Part of a small language model's weights.
Size: 11 layers, width 512, 4 heads of 128 (1 for keys and values), MLP 2048 SwiGLU, vocabulary 34077.
Architecture: LayerNorm before each block, rotary positions, no biases in attention or MLP, untied embeddings.
Training: a variant of Muon for these matrices, 583M tokens, 8901 steps.
MLP neurons of a small language model. Each row is named by its layer, matrix (gate and up: input weights; down: output weights) and neuron, and shows model dimensions 0-169. Each number is 500 + 25 x the weight over its row's rms, rounded and kept within 0 to 999. Numbers have three digits each. A neuron's up and down rows have the sign that makes its largest values positive.
A block is one neuron, or neurons of one layer that tend to fire together. After each block is what it responds to, as a language model described it from the Wikipedia text at the highest values.

L2.gate996:489511529478522508491517499476422515514481501499481519509474524498487526510490451469496506476515496519456496519518484491496532549485505540516439515515539526473494496528521499532524529497500500501488483475494541506491509512492515520476519497478495499502517494498526532487488471494512539508514483466487527490521509466507490566497514488526505497495533442457507481516499544495503502519495495492534468486491490466464486509496428513506511508515484466504431485523490484483502505483517506458494493478553525503512523510
L2.up996:486502480493487518522507487529523514531503496512495461484501470478566507552551520532508518477465505510520511482524513497477512498495489527501534451544492495494512500506548489476448510480514527527511475558528527512529509516505507543484488549546480498496526516498494478509484546525523500524501510508525504497479527524496512495480467466520487522498488524458487539553487522462482487477497486527491520569506487521473525512502531479524517499537540529474493497509473530513495502523495473522520496492507491514498515503
L2.down996:509530452451515480553505502540533479503534485522516437480532493476553491479520550564497485490467472519528503502505506504497471479472485500508546465524541490518498523464499488490475486503513492494491490538553493475491496517530513512489508503593469499470484499495483503523476547477498501472496514512515484506502500533488508492466491467517501505472510524411481540550486500465485524474495470498473512524476490536546499512508504496494518489541493517504472485492490510517506499526477494513552505539500520496504489511
L2.gate1051:553462530526489511509496472492488514520520509496529522447484514467523473465524473515486464437489467420483493515507481494463509517509481480554533494532506536497509464518491460503512527495506474493517460517465527450509504483507486473476478496479545498469570513500560540537466501475509495512493542506517557489545476496517490491516481480508480534491506455510464479502513494497522531501499497481480512505539453516480507525467487455458519502521523511501492442496500504488528485496520526516538434558504512512525447512
L2.up1051:500496476558434507523557482472517520464492516506504497485500480512503499488516507467499509527458473480500500472500497469513505492544530536517485497473512496489497484511535514505528511495523524542508538479467492500509476513496545510489469471502522522500492475478523535491488491495501483529531503443519484501469470522501489539505480522484527533508514502512494531529454509533512498461499498473491457529488488479489529572503472518495503529513475520521531518501501495493455548485497493499474512455474497492508520446
L2.down1051:514479497487490505523506490489549496515491495518526517468458483473523448481516494520544532504494511475490491474519509492554529503436519510518481514513500550524497479539520526463491486449485510529485484539493575476543491495456556496508504502510507517459547507485543504526438514503532448477463508484494489508553450472514557509508490485512489542462535488482515477534521485491476470471530499491546522488532514480516510529527475515521513468487467488500512480485540502475482491512546522493474499528496494504530503485
L2.gate2038:526521456508527514468548498506505544488523495506469533532519498527518498506517476466507506470495508570469493514464489474492513502531514506511464415541504493459517504498498500505522506492483499461525511504476491510531505520517540465451478492509482513521521515460526559462492490526507500448537510498526544481485553527497486491503519467510558546522499515515521554465481514519504492451451467501517501523518492500510525506517446486475527477513472451528515522449480514494479516503505493513469542508493512500476525489
L2.up2038:505504491508488470484573463508510537494481525542469503491470497514510525481504502470529524486522490538511469496497502535479495503515491521508465479515507483473523495544479492491505504489471498481521484512510565527532532502504493499515475521462498495519515510466544519489527509545522452497542495546505536470512517482493474519482475517505528500523509550512482508496491542532523495502462475516518462486514490524493458456518534471521545491512500520512551521435481540502524551519506476532493570483516482476456510485
L2.down2038:470523526491520502500478468515518461514509457470473466484492522471464483507480535489509497478495471466484508494556523497503480521486496506500557513454541472558480522552509518499502520498463504517479470516526475509462484494486446529530516506507518481471491465529473519504485546468502512531508494460500475512459510485535491489494513502488406508530499516478533443569543483515485478539527492527465495488477484510502522490486484485514463535480509497519491498498512501516545482519480518536492476520473521524532522531
L2.gate2039:512511464550538490454534525494472541463497486502535505511462461491481467512461481479514509521452504496517482508576509500489518484562496514509520523512527532508492496498489494517516534527510557540529493485483486517493481522545535537521482521487492501496483536470485479503502516491508530504531449465498465472487517526465516511435488457505460471534528508499524500486538505536484506488515518521482494487499544525510539505513520464482511461468505467476525447469495519505505543475548526506511517468518473484518484489
L2.up2039:509482480527483529516500533509489512489482514534489484511511513490521511498458541469490497535503475471498430529533496463508527430513488546541523513514538481467486496512545485530522511493481520564537470532514485544498469495552524507514483483505549479461533476493461489490540484522481470505492530461491543493494488457505481503503507506479466514496526527488522485517490523519457476467536475527528511548488475529475508533533492502470549469500492512484476498512502507476521494513552489510543521490478467512512510481
L2.down2039:505465508517503508528511487500534501458463463529543478489487508494493484513477494494532469489470494488498526476553455547487519487517493527489540493529495503479478469503504515516499520503473527477481537433464494508495525454564463502543510520519511491507488509521505527491477543480525491537496532516532496497543473470465481489468511486527481486502560482464464472505548459470503519474496439488498500490505551482455491512479485489483460527501533498485476509510481489540535515547489491534499490512513521490495510456
Sports career nouns. Nouns completing sports-statistics phrases in football biographies and tables, such as appearances, goal, UEFA, left-back, runs; also table pipes, "such as", "worked", "population".

L3.gate939:473533483523498495482501511496493500515470478531487503519504499509466513475525484511494510524488474465533555507530510514500545513519515474502495505464510534465497501473497526489516534508472484495514469492455542507477501541517511504498499497561540453469497546523480510499505494510484516503505480517507472524546460509522453525474524549457506518491533507487515553511495536481545529543505514496521536525464532505461522493545493467481418513503511473443504527537491514484527477472530513454475524497497531527524515540
L3.up939:476515500530545494491522489467489491499497532507487507518487532509510479536473491462533501513549489531502478487509512496538494515543479464464530491495469525490506468524508511503472512481493518470496546542503485560519477534497543528497460551473502507474446516480519516461508483523528479499519465492474508503503456511481499500517446499516519496491488492461509515518532525554531482460503496486516468494511497498493523486482496487465478497472505486515511496493490493526512473521493473475502473477503499483463486500
L3.down939:493505482460544506508464494478500508484451471492487506500470520486491464493504494514509486519510527515505489516519528507505482530497481479466516480482505475495512468511490466518496496464509550485514523508538476586516453561507531510496492515529483484501435517481487522500500474500476519460534504538519504532509468557479473512511472463526516525465492499454475505515504537550515510475512508479505476495460510492478521493482483509476468505494507505506462496495507532525500473546532487479501493470507517528495600526
Stat-table cell separators. Pipe or semicolon separators right after a number in the middle of sports-statistics table rows, e.g. "36;" or "| 50 |" in league and player tables; weaker on first-name word pieces like "Ove".

L2.gate1039:464461514523511556503488469465512495470520489458496497506506514514493486512554539523484533487508462509454492529501505499501504486435458499516540478522482513510494488520469518549484509525544534469511488525486542537546484467516472482502518518505494450510501546463500502515531489473468493516499516513505468513507500475435518494495506533460479517511508459510496482489507480476485507522491470467469533504502513511495505492481517486552533529517498528479480464506494464500487495431490522509467506518534435469467462498
L2.up1039:474507511502480538471497469489498502557510496517570490470537505523507495511511479495512530548515489473507546472482500482475470518477513419465518501498506496489525490480508500453492497512532490487479513472440565479498478477489485482473533528469486550540528498513499540451525465528501509516504498557524523494515475488470472514499517515492512491470487458471483499539476505505528518502512466514542493485517506500502510492542524506517484485538473555503507543541515529461492492509456522482491535512501482477481541497
L2.down1039:526490531510500488509490544507500463472499501496453485505458509457513481492493508467497492523513501535449457540499474516530528477547528537532507505515511528527462543473492544541517495514478539491467487498566451509522552494470503500536546491530553468446493536497501485547502491487482513478527507471478466505490524508495502498477485477526487497519495497495511487470575489516491501499466536492471481522496503491470506555444462482500511525453504495488495481478492468508495497520539491528519484483491475536499486478
L2.gate1358:495503494472514482485529486484539525476492473506448496484540496501528511484481503487439518508477527520508535523456509524493513500513506532501500511538499500537474490492521532475488476543494486491520541542530460469491508540512454482484498479532474480491463514508503461505487527546478511484498517512485503483504505515505484501513474465483526479471479525522488445497510454535494505491524513481474459499558495469480490454443465482513484502528523506440509527514512467486495548469510491573455531528514463464475577514
L2.up1358:501477501506492484501495508494505513490518451497516531532492504492478502531527469505496485511554522485514531513537482453458474546475459557530505510505491475489551455539519514503495516492476494496519498500524461469555475520505526491503436533514487518519498517491507530518496489539498513497508472479488477514530545524468523497550513506466499452518475478508506501465519475475507509470509505491477501499485458523543493494526481519533517495498528559518508483490528529552483475507514462527515524467468501524488474506
L2.down1358:532511509471513514492445529473544490494512535481550452495508469515516480504511477471524536497505499496473472512522529532509486528456498488465508464459489497466496567547500495512517513432523491495468526477489514500507486514488453515498509537503552519455468466526491553500531487480507456508515502469508462519466482473478486472501531518515510531459501501364484517530503518465515512477465504493470515529539488500423531551542512513460517475540480481468518450521471504448491531527470545509487535518477523450477543496
L2.gate1423:488479518525518511503521475471527510527510484494514492486511521466458545491516512484519456539497471547486517488543502441530521497493511516450508514517489485444508512502540543429486505496476484450463517500513482478535504526535486529483477539534512509523494495509472545482461528521482446463481515499430479542527480498481506489505508545471519514554529520525488481508516474485502481486523491495491478490528531544499458507518524464477493470502486429476533536473533518526487528520477550546476519488462460478477527468
L2.up1423:508473544498537514508514497480523508509502483482550488515504533462493517515494502496480512520482542499482546479550482475500473492532448508494521503509523512470509506492477480484542494511516521496500477512504512476497488509530486538460474494479507546485470505539502527503552530519488515442475495496534497519462537487419522541491471533472496476506494507563496533501537482510519530441483533548514487542523542502492539468482489476510503488513520459507520460474476473511535535486476522479451532485498473503512498493
L2.down1423:489473514481505506515500537520474474473501455488511474551503482492528451490491473495491531498494526494475536490490463511446498466516515468547507490522490475500466498515465452560519471505521504506520473497487470454445487488447502515510519482494473524496482532506509485491507517461525542488475500479530488472462499499461488523483483465511481506480487502500549531488519532525517520469498532460514479524494510477458559475477472521503526520491458546568513445485518497539510506489505430454497473499477491510514504506
L2.gate1687:488502487475486522531488524499550513484503454470515483518535476495440498505478525511492489459497510504448478497511486536434520495458468452514519506487539477502475481489498472528536473501497520486507494507520523474490505480489432505482508501499519516455520488516464526513492489523519485524506516494515525501518480521456505535500503492484442495503487482514494481527502542483507482514503508500499512543517503480470479474505501507468502500495513496514552497506473487496524488472478515483514539581550500493525499509
L2.up1687:535466543521508483518494507520511474536483494540488507426524490478506532540473453521535479516449525501482473525503471494489542500470475567479513455529495515512537477559528532495506481482509515526493519502468480470546529526499508520525489534485506522495493474507501505479539498541521464539495487492506460533495528516501538480487489518487490501462502503468534525489463476515480504474484564515492492529477543522507494488508494520578481504521506504523546499503503465527517510513481507531518498489531520494511520523
L2.down1687:511457523537497490493486518489495452497481520517507523500540430512516419544516528519521499502497542509484506496509496529496516492483494499541483491482504486478566530524497536500491482494479488507489505486483510520518545496497497487507487486481493520482493486521503515495506527508514467487571524441456456445535522497502486494495476538552507483512465490514493477503491547510454436536464485512474501514517533507477495479521484460461489483503521480470452476515510485483520489505479528493460502523477469483480526469
Coordinating joiners. Connectors linking two parallel items: and, or, but, than, and hyphens or dashes inside compounds or codes (older and better, Sino-Indian, 2-by-2).

L7.gate19:492483517456494491524498498438509564519470473471483523496500495494500544494523466475489518483507466508517518494531474471515540471479482445535502483462527478473487471523501511500555505551458493537492520505475522527511478496530469502489530524513478504497496496459467511492521530504489500516465475495494530494517531486494495467481513481490518534437513521477504503534495462499502528493515555479495498505477488476476556493511515478518513530513506528462488473496479515522500529507545509501510467510522528518539518505
L7.up19:483525533497477487486504482554492517522542481487469492508498489518481516493516473468518570514525499546536534457493507517519487489520498498489466484515533502497494502509496567522504491518534459475518483479519494494539472490553481499486494500509529516542512512548486511541503525467522467510517494490526487513524477439500468502498491539525497466509494523467524541520499489496488509515491499519499515543516503511504535468475506515549497503490529492490536534485516516527529487533555515502499523474480509555507461488
L7.down19:497507496509534496535493510503547573474516497518527486495472526508495519505505506494471487535500510518510536499513482476446515520541455533499534540491482521474493485501491471520493538526500514491531526495485528471456503493505455524507483514506476470453502504518478521503547524490468517563473539530569479526481525474476482488503502458496489531463512513535536460494515492547508507483549507501527504511474457497459550480477524480524464496458506478495525502482505466501497484462521499476500465489498521513533497478
L7.gate309:475529504502541502497461513524499488494512507490496493442528495446484539493528520512497494491495488486522494498511500477535518509506482529479513551502475502526527493540530493485513522525533534442506490505517502507533488476510541503552497484478528489505482531495542512495510486440457476500478507464543530491534547502532477495517525484545522509506462479487484465480445541507472517538495489499456479500516524479516520489524423494529489518526484503476516507507536507502495495568513497473506481521499485487496468525
L7.up309:509461511509464510504484465481475505554462480484477494493520459531512490478512518456545518520503548491501539478520494517502520484491506490488476489497497527506499499501436515521507535515492472473546485482480505511527530515498522447451502513538503500505483523460504476495493463509492518517503489525469542495493483529523505460488553518512507543500511537504512551476505545482498501472514498544516513505467506538484466500497546489500476526507456468474487516520514521533492540480432510498498521508520503503506475501
L7.down309:479462542526490480513541540479507495497498495545501535445483502489547491498527504456532536491518511426524540517484518486562500485512488500520492522490508505502520473526521517496476521474519471501487458495512500542521513505482483482474483500489460541467494522496483487478507524509456512501523505520498528527468509498491510473489565529514516529493456513489463503437454477501501544470487501462494503492499490537458515510559539490484506531483480553510481513468493503509491517452486515496445486473501498490496520504
L7.gate369:468506493492479472532472466473470498484501529486539521488486475442498513498539521498524538498482460490504513476497470511486512492521566513508532478488475526491483496534484506478483548480486532481544473525487478538492479465533492447490499504532499496486456511546538525434449523485453480536488475511546521530515500519494480503536512516498509523444525487477483521525485500496487530495476512520495426535535491515539512467564525508506472541502471532487458510497489502530486541491562504497488522502504525520498468507
L7.up369:511527477522498513511464483509487465530480456459492493524514526485491516485510501511501466544489465457526477425528504498489471496512452469473551508533485479523525525511484514489482478503521497471541486523541446494559481469543495541501491520496514497496533508481487496550532477493486482538515528496507528499502499537492527481529554490478502510514467502525492476463514478522532479480507485523459501540497484523478507493441481478537476482464557543508526491468473538490494483513455453500504519513532500457520482449
L7.down369:511520551473541538486490457550501511508477495499477458484490527489524505517488463522516445495492512449552525513480519519522516490449472481536520558512510496479519526503497500518486542535516534479491485453470493534513508529513495509492516489522494482512507543478481539465521497488476491487476496506523483554524495508480512500478496496540534467544458489546530486492502500507530516495525455468527483477506497548500535498453508516512540424524511496509486487499527499501526518453506537529528480475518465475488497462
L7.gate447:516530529469475481497443467479527503523501501478464476512499515489487495478484501517497516513528523484478454489534497449518513513497490515522481509522502515489522494492496519534526492489508482518481521479503474504445495466497484504511490540430514521498477472505477453522511476502481464458520506496457546532513493481574510478507529506523506477559522533456483518510459521458493509528522547509515493470534521505528545469495507512483475500518532523559449483514544454523497525449518499483559471480512525492500528510
L7.up447:438511542491512489534500516501459521500470445491523524499490501452510535514479506531500460530529493513574508508508511482508513505507520489498517501541506530492500515482523434445516494557494508521490502510484494524498507498504512533487478499482539506471490458492476467546521509524473527498451462507526530473499505515526495479492518508501522534533480459490505498481485513492497517491510461539501460490513564487491492481420508514475531497487488515499476503528475461477474533517481498492489552483528447522520503517
L7.down447:547527503503477512501522481463478509507488468572496492518492516531495526504502474573506507554518473525523498483505485522510471542497477514522517491487537480450519524475478508558514508538528481539482492520497522464511485470507475530535557523508519513501496516510514526471528470521482536502503440486496522565491431461536545484475485461515479518506467543527519470521476497456482469501544524441462507477522481442486471487513475512490506507472506542508525470503488530526531490511516508517477485448477513520471523453
Stats-table column separators. Pipe or semicolon separators after numbers in sports standings and stats tables, especially right after a goals-against or points cell; weaker on scattered prose tokens.